{
  "n_layer": 8,
  "d_model": 256,
  "n_head": 4,
  "n_kv_head": 4,
  "head_dim": 32,
  "d_mlp": 1024,
  "vocab_size": 2048,
  "activation": "squared_relu",
  "norm": "layernorm",
  "norm_place": "pre",
  "norm_eps": 1e-05,
  "positions": "learned",
  "qk_norm": false,
  "attn_scale": 0.177,
  "bias": "all",
  "tie_embeddings": true,
  "parallel_block": false,
  "init": "normal",
  "init_std_qkv": 0.0268,
  "init_std_o": 0.00947,
  "init_std_up": 0.0268,
  "init_std_down": 0.00335,
  "optimizer": "ademamix",
  "lr": 0.000396,
  "lr_mult_up": 1.41,
  "beta1": 0.9,
  "lr_head": 0.00417,
  "grad_clip": 1.0,
  "warmup_steps": 575,
  "schedule": "wsd",
  "decay_fraction": 0.76,
  "decay_shape": "linear",
  "final_lr_fraction": 0.02,
  "batch_tokens": 16384,
  "seq_len": 1024,
  "doc_mask": true,
  "train_tokens": 149400000,
  "steps": 9119,
  "dataset": "wikipedia_en"
}
MLP neurons of a small language model. Each row is named by its layer, matrix (up: input weights) and neuron, and shows model dimensions 16-111. Each number is 500 + 25 x the weight over its row's rms, rounded and kept within 0 to 999. Numbers have three digits each.
After each neuron's rows, "fires after" lists the tokens most often just before its 100 highest values on Wikipedia text that the model never trained on.

L4.up666:512512497520511549483464505488481482468517524450477536516528546516481542491509497546502503527477550507472508533493510527514503477503474477518480496504531447519479444477492523489481567460532476515524495519462511507479463486485492512513508461499473508537476505481504517509523483499502492503
fires after: " K", " Y", " S", "S", " (S", " k"

L4.up864:487509501521477494487461509491463494481518489511524535479465513496492528517471491478465505543517492472506509442472466510466471477509500537474522481518513523451432478484499516556479518482474477530490495458503470488542473503498474495452487496500475482549488495521545502516534495510536486544
fires after: " G", " O", "ri", " De", " St", " B"

L4.up928:462549442472452514510462509454517454503493514535493481512488491470500543518469491505499489502497526495455499515495526515489534531487512501478521484535510504499471531508468454491508506458504530464517496490490508512525519489504525527535481507438493538541506524531534524497483532444438461502
fires after: " a", " the"

L4.up202:477504487535510532506482551477500483475463467503474455515539522517515478461524443536532491480482526534476487507499476515483526495485478549499501493558551498526452484494548513501416523450533507495476509528520491527521484520453479464518520489546504513514467496523490525531468489493490477497
fires after: " I", "ou", " Q", " Y", " Is", "I"

L4.up728:502500493466474531492501523494455514513508534488480508472528551513552459504528489510491509502486532481494530506509487518455493488509468511506490498536461510482508480477480476501506513542510493514518508491498470469507496505525538465495486542510499500501503485538494515507502521503522462548
fires after: " T", " t", " e", " ", " p", "T"

L4.up607:503529521507524484499521509502468498511484530516474458537566510504487480504464466450529508511528545493520524497468464523505497486473481542516542467539497500487512510498461525503486518451490474522492468496476506485500437502488528505508512503481490510538477496507500535525497489528468517490
fires after: "y", " I", "I", "eth", "ik", "ak"

L4.up508:498528480495490512455443508510507506518536509478488524522482471511510486531489530507502566500517471464510495499510500515524490548489519496506507490507503474491482523531488506524482461477509478504524561536518501503542494458483496509522470483490495527495490490469508515491550483477504509523
fires after: " d", " t", " p", " D", " j", " st"

L4.up151:464506480451505469514471469453521500471542516514472468509547520494500497457499454490509513491512531477467441510454506519470486462538499469499521513493483476473528504500476517485468505491478534532510512454462513513469511530472517482512450485492506524498489462492486473530525475496482491532
fires after: " |", "RA", ";", "US"

L4.up569:481504537531500487511528502512497526483505543505450503526459516520482477503483523435499531509459520511491485529501489514536474498467472486506515452514507486502489496472513517490461465490515484535513465554527494540497495490503489544495480514520496497561515473534494462586523472489512500479
fires after: " m", " M", " sy", "y", "at", "A"

L4.up743:483543513517480504496479509499538494447518518481532504491485487498503475516521519533522541469516493484529540520479482518495488476487528462520536462520494519528491513507482477505465518498512502538498487469436512468500553521500510544513504508528512529526489502485524535473475480497442471515
fires after: "\n", " made", " He", " She", " It"

L4.up661:470473502540487509476439534464550449442490535538492488522515494486537491515496485524532508494444527499489519541506490511539519497489440520513471485501533524497508484499517543470513499479521485519469505523467505469484492528502493506530484473533488529531490535532470505511520542504494498512
fires after: " th", " Th", " d", " Sh", " t", " so"

L4.up822:470497480538478528465480478488527462502494510505472516473514501486528488514504417478526506541506519493494494456454458516459528519500477536480506469468470492497467482511527502535498525453484553463520477483502464470472517566481502466494530497490499486499490477489521485486490530527524530515
fires after: " B", " b", " sp", "ord", "b", " st"

L4.up403:492530486456496489508509496502414488458454498524513525483485475538467530470522523565535513469471502473507491470511495530491522498466499478522515506511476473476512519509448535492478487474472441561551496502503500550515494539475484506515500496479512534466468496502501494506505451518489464507
fires after: " J", " Z", " R", " Ch", " Car", "z"

L4.up886:540511515439482522516445490504480440486512476496471489465508454501485474547515538555466533526488523515437492451494514509528501515534491521504509523496495493456516522487474480539489522469502486514496492487484494509499492501556481505482551530520505491493486497509456468540539466486490507515
fires after: " M", " m", " C", " n", " N", " p"

L4.up54:505507510474509515489493526502498490472455477491493505496461482494524511469504497506520540540466537512510515472530532527537489494515459517466491488518518495508474506440524480501461511446517474455490475483487473542527509504564450521533520475474562536483521481523471483537473549465513506531
fires after: " Ar", " ar", " U", " inv", " ass", " en"

L4.up573:514525455521472513506461480478527460469495529487540485487516507498540503500488458458497433490457487504503502491443505508510511524500501518495503505508465490493492499509500543537525495528473503474442517512490573509525492490484499473515506496501511497521494467499511494503472515495503534477
fires after: " w", " st", " cl", " bro", " sp", " feat"

L4.up335:485525490511528508493488460472503469499528503527489440509521474529474476528470586473485486496478501538497495492528522528477542497490515497483503497485539534516523474526481497459463541486557479527527514497487500494492482490502486468533467524526564512483494489478473494507509525503491479520
fires after: " 202", " 200", " 201", " 199", ",", " 197"

L4.up467:470519455460492463454503505517461506518479515504454493525476513522512513498459535492495519460501524482495512493518476512513466541519508506526497489488449496456529501520534555482518448481524544497526490503518520496540495506515449494494469528505520557500486529512516518497514522445488553476
fires after: " November", " September", " January", " October", " No.", " December"

L4.up694:518476474519474518503478485466518504535518481533543488473480528482558517543530501561508484456500483487504466531457512519506504485461459483505481506545534507549499502513474537526534499552493482524522513480514497491492531543493496491495489469505516546508493531496526520541466493499477492506
fires after: " f", " inst", " se", "e", " me", " com"

L4.up46:491470496527488515467519542490533523521474532461500479500475492476478508534506506519517484481440519508508495486498488504533489484518449529513527532560492468520462489552462467517526513496494551447530498511456509478499499492540457511489496533489525532502510525489473486531517511506478474503
fires after: "im", " sim", "il", "ri", "ed", "id"

L4.up379:469528458491515489537488517496552487496564509485516495527517468508514520480474475540475484477509523487510483462505506550511491456478481502531492477483524481521491445501462508502454471450539505481448473525506487487462506500522513468507452543481481531440491493529483487540463512503510519440
fires after: ",", " in", " and", "a,", ":", " of"

L4.up546:539486478438494508491490511482541496513494509510437498485472519493500510497500517493477538497505481502478524464499474523518504477490535521491567547553496456511479471542498461498477473475513482489513551512473499499444464482540541484487523508482531502474525515488491482504475504500497516511
fires after: " in", "-", " m", " the", " an", " n"

L4.up90:515539490506507465523490481511485469501441505537482502481521518489548506510499504505514505546467495509503486513506513507478468527451499511484531488518490462520469525504498503469445520489475456511516476493491524517518417525508496474518472520549539482490506488481497508535521506476465509457
fires after: " 198", " 199", "ther", " 197", " 200"

L4.up812:460502504439513531509495512523542520510446491518504517531499521488510453533474493552507514506445534541479494500496515510489502496527520520514500449541519502451480495489471474505472510509514490485487466488465553496475527497495556526494494508435492538496493497528508529506459501485506501487
fires after: " m", " in", " to", " an", "u", " differ"

L4.up944:520527492502485528495488526466487492478497459546480532506464479529481528510513495494512491492499554449501509535544487510528477483492496499504496522542512523472494472547517501481498426511517490544523491488469498496507546537456546476498492520501549513483521544515511447516532519458488496554
fires after: " l", " m", " pl", "m"

L4.up211:457508516470521520466475470478459527487524492508499540510464503465519508507497501511493519493443559527496496516437454514504464480493513460510537478544514480516511504507501533532498460499513488538517458478489520482494520488465529466493503494482509516537513528525483470474493479515487528488
fires after: "S", "R", "L", "C", " (S"

L4.up815:490473503475504493425442520458517497488473481522492507494446508491485495490510485487486523506529473478496472522488506512478537523496482523476471488508485537487533497535516490533507504523520530505518509507501501479544501554501466503515513541542508520523528559496489478508478545480513475473
fires after: " D", " d", " f", " con", " ar"

L4.up401:501471512474494545518485537472513495476484523460486502528491497553525489496512439499482516490492520480435517496450521500539450486447471516475479481496474492528519487485449488542434488495523476518512474493518488469446451531511504528496539527508474517534496487494502511544496485505507484451
fires after: " A", " G", " O", " a"

L4.up552:458512486459513486439475523508503428491502527506469500514510511480540496534507486495481510496517532525439527528511453523510489519524541518518511450534531526539505520516490454480486507474481488475576479490467528506458546495508538422529504501501492532476535477535534511521472505494499485555
fires after: " m", " M"

L4.up490:518474502466483485527469534494496474477516460491502504526514485517477501522507485486507503509473525461489500510503477514514525511516481520443516503492494440503483489526486493469500506472516539503484546513485514456522497496515481507546456534459493496480506546484528525511536524452493555476
fires after: "im", "n", " An", " an", " their", "g"

L4.up78:499470495494462524515458485483495468502512534527540452460497518494465458515467535529501472501490478517467494516504494524472510514528456502482489510479522524507532487521508472494496498485478448488486520507473524530522488542555500532513465521557513538467504482505426483538512525442471495504
fires after: " rem", " cons", " cont", " bel", " sur"

L4.up575:526498499507471475507512547514469516512551536477481488474494522477505468538477502461501486489424500482527535521501518511470464578502467540507495495514505500475468554512497480555491472539506529494501474489508501517538480541508480520503523488530499477481532482512512509531519519507486467483
fires after: " me", " p", " $", " ", " over"

L4.up522:502529500492482473493497491518512520540520479543452525496521533479499489466511469477479489507494516521470542505482461509498493499511476489499521478527534520501511479482512533462499523508516478516529499465488463492512456492485459539510454513529494537512511466491498495512516491472501524465
fires after: "use", "I", "8", "2", "9"

L4.up480:471519492501499521490489527469515454514453487485499491503476534524527516530472501506507478487457529512507453505469517516520531522479474484516489483560491523525489460511488536477513513524567479468510461475468570507479529501486450519504464486487477485506509554498527486478487495478467507551
fires after: " l", " m", " h", " j", " sl", " t"

L4.up368:485498510463510497494551504459520473515501507528532504521516509486488495509490502517514534470499477503465479519541472526463479501481510527505503500479533506498545502500510480490509492484483502513552457473456483535505463522518525519482532553499510532465525548471487530482552521483485452544
fires after: " Con", " con", "con", " In", " inc", " ex"

L4.up721:481506501508490497492517497503526498497535473506492499476516526471512496495459526484447465511465486490516545501461524522505470506482475559516517506520513456538528521472541566503526506485507484531496531532535518491545464501453474495483491507499482521528543478476505521481503486500488494519
fires after: " St", "ir", " ty", " st", "ep", " St."

L4.up899:539495496477519523477499493473505480517466460494465499523443490511535483477528526486482539469436505527478458520502490520520506507513531492552512499539500492536506493484454458493477506527525449479532490498476545501522519528492482520466504518473490483505494449505489495533504449511455499487
fires after: " M", "i", " C", " Min", "E"

L4.up367:474496476502502462518513518526482429471478459501488476488456518466497477472491510512491524532517527523528528468514526513529513509520443550537496503498519506483498485455487557431498503459509461488540489526532466509510495536494515540513530496502524501503525511484494534528489478478510493499
fires after: " Car", " Mar", " Har", " Mor", " Bar", "or"

L4.up703:447509499478492510483514499472485474454452496493538506487538478465484446506478483553492529485491518514490498547499468513525472481510507529496489513504496490502489507474466489519451520449527483503529467505490523489517536511498509524544517526540529535501492492482457481473492528494459481517
fires after: "\n"

L4.up829:487466474440498467506456507497482465540512526467463517546498520488531470465507529501504525500502484478484480470490486509494549523478502496535476497513481486500501487487503503500483439487517546514476471485510528509508462509499502476519489493519502494529510502499525527486458501489506514539
fires after: " B", " F", " T", "et", " H", "ley"

L4.up303:439490514455500517479500502483495460461493494471447519491537507506469529466469498472492523515495520469492472484511499518484500498490497525514463499572473470509488485472475494508453538460511499521522513520513492531492488523521500515488467478465505483532524497500519451516440516443513511505
fires after: " V", " M", " v", " am", " m"

L4.up511:529495502523500496481451502513515454479505460458511530501484503536493486446504476501514482529478531496469514530511507518522494524505500498529530469525507543501489495511464526501517483506468464503556436509485517477500524487432486481536465503517496519536540466504517549522461466501474496456
fires after: " k", " m", " l", " s", " "

L4.up989:488493521438488517517484508464470503501504533551465479492532490548492487503491525485533488548470493429466490511461483519503517492525449452472492506526458487490529501507513470480511534443498501487493508484479488498532523542481534516542477519493503515507495498498490520479473522500477440489
fires after: " was", " is", " He", " re", " were"

L4.up386:510498495523489477458470485518497490554497505537542501493504485499505479487560496512487498540490467467501516494479534510449559523464508515477500510538500498478479493511455470516499525488466524503517488468485519491524495502546472422524511539506514518509501508463497486481534534517476502513
fires after: " return", "ed", " contin", " mov", "iss"

L4.up844:469483527537476493480481564500522528478510519464515500504529533468473521470467558487497485473494518525493493520453539527501488517529512469472495495514523570516504456501453512491509451444506496485505478532470492484477487498441462519534506509507475531472469483533501537501474522505468487512
fires after: " was", " is", ",", " were", " not", " as"

L4.up617:502537488493506478489485541492492495520491519549518539538481493502543521508489530503496514482521487488476521497507490536470512537534483499522484477494446497518500498449521521469460496503531542462515470495471490502513471512503507508553480481521505527450495518470486500495484473490480522494
fires after: " January", " December", " March", "In", " August", " November"

L4.up263:488492459507461489465461521498544520515500508501540483497495544508520522517466506543497529514457512470512497532473501514537508493432472545488452441531452473505469485482496543516529450495513538513509551492514486441483493498482485513521516490534486489506521574482538478509490492452506516485
fires after: " st", " b", " ty", " t", "st", " com"

L4.up676:518508477461479469534497536464506508528466503471432509482472544493489511497525441525560516494518497484527483512469468512476479496499503488475508537475467489437511527474498490548468459513497504549494496503501509511500501534512518490509514518483522470472533482527498498510529493525499465480
fires after: " |", ";", " 2", " 1", " 3"

L4.up642:507492481434494515475465496475559483507500473505482516486495499504508526488514526548480522497498529485467468514505520531495469489504500540494501502481488476481528533537503494485474474479563483494528494487499466458527526471480474503541495490514515577469522523459507504493445537456529508477
fires after: " (", "-", " un"

L4.up132:493501531499521472474494522470493514509530470518444512527551490483501489485532501491502464514483487526441512491537520505495460508487505492533478505517513546498543519552485486471456466556498479488514496532504467531521460513534478480518484528517515523501496511523460492527489467468495504480
fires after: " M", " the"

L4.up283:485511512500486481466469486483490531507528488476500509515493477485489467492497485493524504452463502499520517497527435515491503516493506498484490474502483497482495489526504491505447478556548548542548496506495476481501499506501482501510504478495546511466562488508506493467538504459466466531
fires after: "==", "==="

L4.up69:493458507511509454521490520496508500489486469562475490475505514489537480515516477461498511529520524477511521491498510528540478497505461509528490482517478503461533471481486532486519487427473500519558544501480522470504494462474534456489487471492512540479515500458431492507523490483456474476
fires after: " k", " met", " m", " km", " l", "ut"

L4.up300:523475505505485469508487518511469497506512519518440489490509558497542475471450489464507479552492482537488515534496510510493481489534557509503518480557474476521516517545499477501512515432493540497522536527470497521530487473472463471483500532523493506549487492531470505519492496492476473501
fires after: " M", " H", " h", " Y"

L4.up9:535503529491508460497494522486518512532530539515522516513469532434499496514513469499502497487518542502502499460496475519501469487539480537489510519483497497435476488506472458526493471527459512466465444513497527513486464479549539500492477549465535506514526451506474521527513485464471515457
fires after: " cons", " ele", " e", " per", " imp", " cont"

L4.up414:456491482472514483494541484503527527481491472466526483499501533482498491501504467556501509456478514513556426490464505521494471501519507526532483516512544491481524503502526480526501522496525495543539475506472475522490535519462487497485481536542509485518518488462518526478501521483454483489
fires after: "-", "\n", "\n ", " (", " Total"

L4.up1012:466479517489512521508477532498525494463516495480512502533532490465481481527459502454509543497471526478517555483513517519512491475510485537482495532526469483469425525472492490517525474492506477497489505556502499484477487489530480528488513471490522480535541522517532495540488513488494540526
fires after: "ud", " hel", "ur", "ir", " Em", "er"

L4.up224:480496464508475536484484521461499498503485528493449493466479496514502491530539503523507516526491498512454472482529468505525517494528478499520521518506509481531511504500517477540487468490537521481528582496503484502498483498520480489498509537521529521524500508527491512552513525530516513488
fires after: " ", " T", " d", " (", " D"

L4.up155:517496504519486479483428502473540484570484544521472484498475518439520480504476496486487570537505513508480475484464475513455500545467525507497459501511434501514468524533509485496462530522495522486519499512494515442465489542510487496498471516507498510471486495517469533503496559522503524483
fires after: " football", "ag", " sing", " polit", "iness", " co"

L4.up135:477548480512499491508467471516491527529492492470545444511447495517523490501465539502469488533488463530505480517496467503451549508452447510513500545484497501494475487502515581459541450531508476503533511537507489486488508482518518483539491464513532489493521535501465487483490470462463550536
fires after: " pl", " describ", " serv", " Pl", " inst"

L4.up260:540535483513487482493506500458482493529481510512484481475512493514554493517541479492516505512529511494470500498511505527479522475470505518510462517506441498508531481487507522447492494482488511470498486479492502516446461525505532461559519537538522503522507500505505488548480487488448516487
fires after: " (18", "8", "9", "6", "3", "7"

L4.up878:476478523527511469466551470484469495502513463499498506519531479541482510464468539489541575480487532506499537491537462522546503530498532508483495471474526488484458492486466484501484554473526510451514487499503498499514478512506476515518522493483497563469499488464523548530512541450471496455
fires after: " Ar", "ian", "an", " ar", "ar", "i"

L4.up302:466529489473492466472474449495487488513520506546498496468502518480487443514503538515443545527476521450523489514503463507486474480471497492502525465508501505463560496523509507526465520479518471507498497480498517519501505467497494524549511476541488519519495481506502518482526494500472516518
fires after: " Ch", " r", " R", " H", " h"

L4.up243:464552476509501480503487488512481517544488487479451548487517549475514493503452475513524495546493487469458506474502514509499495512488555520479485478518476483526485533528492512523482484510477501492499493492485505548437457513536510463521483485496459508479497490524450522530485523492528505456
fires after: " of", " and", " for", " Best"

L4.up140:516510509488518517472482513505501480492499528502519566511483557486543443510506449488503528530504484501503506536509496513545509470481502543506492476511537502479516518537507500488531517496471483491438492482443551492533485500475504509516469496520490540483494508484502549515511449474511468488
fires after: " h", " w", " k", " H", " n", " S"

L4.up777:480496530519508520453517543472490520492485470499520514496478496508503497486506502490569477446462541505516489538525477518494519528505459531473513497522516497470511510502508497496486497529526522459556464484445482448528490522489478518484526503485518522487517465545528486558501532457482481517
fires after: " ", " al", " in", "ote", " I", " sy"

L4.up81:468511496453493494451490520512522482506448460513486500545468514513549467492500541490467520454502487506461483484450514527497515535505505531511537501535510509471512502459499500452505494486479521479540483465475530494518444529522499498488515520529535518475530538513539492515464510455487501538
fires after: " C", " Car", "ist", "or", " Co"

L4.up162:522479518506506517499506498515528468488502444500499534492508487490495508445469486514487532480490487457510475504475545521490475528501519531516542512503499470516519472475501496482500479465532484466542521497534551489504522462487473498547471479478486509542544505487492450507501453463494520463
fires after: " Ad", " ad", "′", " Car", "iam", " dire"

L4.up459:499487494504500489451514508483466475533494505545480505492530492471496441482521452468541537524491514502473503500506496526497478528519483551510559498538546537528452499474534480481504527469490480519543480517487476504517454477482521511513508537516488508553501485512477497560504478517497507481
fires after: "y", " I", "as", "S", "ou", "h"

L4.up327:438480529484466539483531507435535520464498482510499494491496510519489509530527486511486526493509508447521469457460474514473491511492482494439479461526533460471505480488473490529463499498499509518460461474459533477515502478520457452499539552498533529513527485483481505517512523509502492484
fires after: "\n", " \"", "==", "-", " F"

L4.up819:496496512488489523519497483513515473484488504482464480464477497532454509542515486518548514522491500528512449513504435508538478452541484499479507523556529444484475482528524439479440541511497494504480504481468495527549520494505503529490477525467492485514522488542484478530512510490507487479
fires after: " a", "v", " f", " an", " min"

L4.up1015:525482484498472546470475543480509506460499464538441511491502498525534500472492514548504518536503479536471500481507560517486480522520504532537512502504506474535465495487491457544500506466468509501520532536490496465544518516541496523499523471483523539492525515501524483555525525488484515490
fires after: " (", " de", " ar", " Mon", "ir", " to"

L4.up422:474478487496492478468502451490504515492505545504511531503455478489476501475499498539457455514494544519505498463487441514485497520511460531508487499559468500439497516496495476466521494487463508494525480510509498525495497494509506495468516489535546502508516489506509519518511541462510524515
fires after: "===", "==", " ===", "====", " 0"

L4.up472:438479511471494525480526507487476518515515494497498527503459544484515446510453543528525500487486457481505492464545474508459546534482466559487517502517535483504470464477511501486493545519513469491505477467492515430466492485477489496497495526508476523514504502476500507567508503498488521461
fires after: "it", "od", "im", "om", "i"

L4.up786:513552486422497499505506509511530522502466457509473497508477541526511519523517512540555522501413517504452488502509467532519473475487509518478549465499497512476527482476500455482468501511513452492510488490444480523531519484508545465556510506479540514490513509504500514521522541469504518523
fires after: " In", " in", "n", " ex", " cons", " res"

L4.up109:532500524481480445501473513497509472514490515541488499509496473465524464521466492483493530462452439491462512512498517530473513541517509494451506474495470516487470516535461459493464442545485493503533499502503486499513489503544535514547456537510558512473539532503520505519486498495484517510
fires after: " con", " dec", " ann", " Comm", " rec", " Soc"

L4.up748:495518523466493453485480494499530514451547500493519514460490499526499483441514500495506526464486589483484468534473497503478541476485508436495531459477498501460499501477450508484487513476461513543498489513493534474481493495517488493515483515540502513544479496502521511495514479509508497501
fires after: "F", "U", "R", "N", "G", " A"

L4.up496:474512505498494527507449532470508449503499482523488535499501496492476511461509505513520495490426480449468486509469506527552478480535507500506513559528504489517506492519479468519486485459523493537493474493466512488534480488464468536500507513479507514555440518519493525550511501538492478498
fires after: " a", " \"", " O", " K", "-"

L4.up498:482542526509505511478508529482500455496460514479446493500528540485535510510529525512505525470504474493546508491467549530539497519487508490471479526472553491497520530463542478563476488464475444483476482499505470505525495525505504531452487493494497474507518519506518552492492509483518525552
fires after: " g", " b", " H", " h", " G", " B"

L4.up169:520478489481491484507544500510502486492462470498466479528542518513481493475495474510517516509541491471489522480523528516542506469490506534511507532479471457492479530454511492512492508433501503495489489495543482471548495492475493547512525477494511483501496493516501564521453442521513494446
fires after: " Mar", " An", " an", "ian", " Bar", " Geor"

L4.up326:485473492453497486516502484495456558490535539452467522459490523463526460527496494468481473520506474496514490475502489518488488504485563525491506528489473453485516487504526462478441473504512503516512519477513511499434544499435501524534458477478516478536497501526510527508479503470486524502
fires after: " b", "^{", " B", " a", "ask", " F"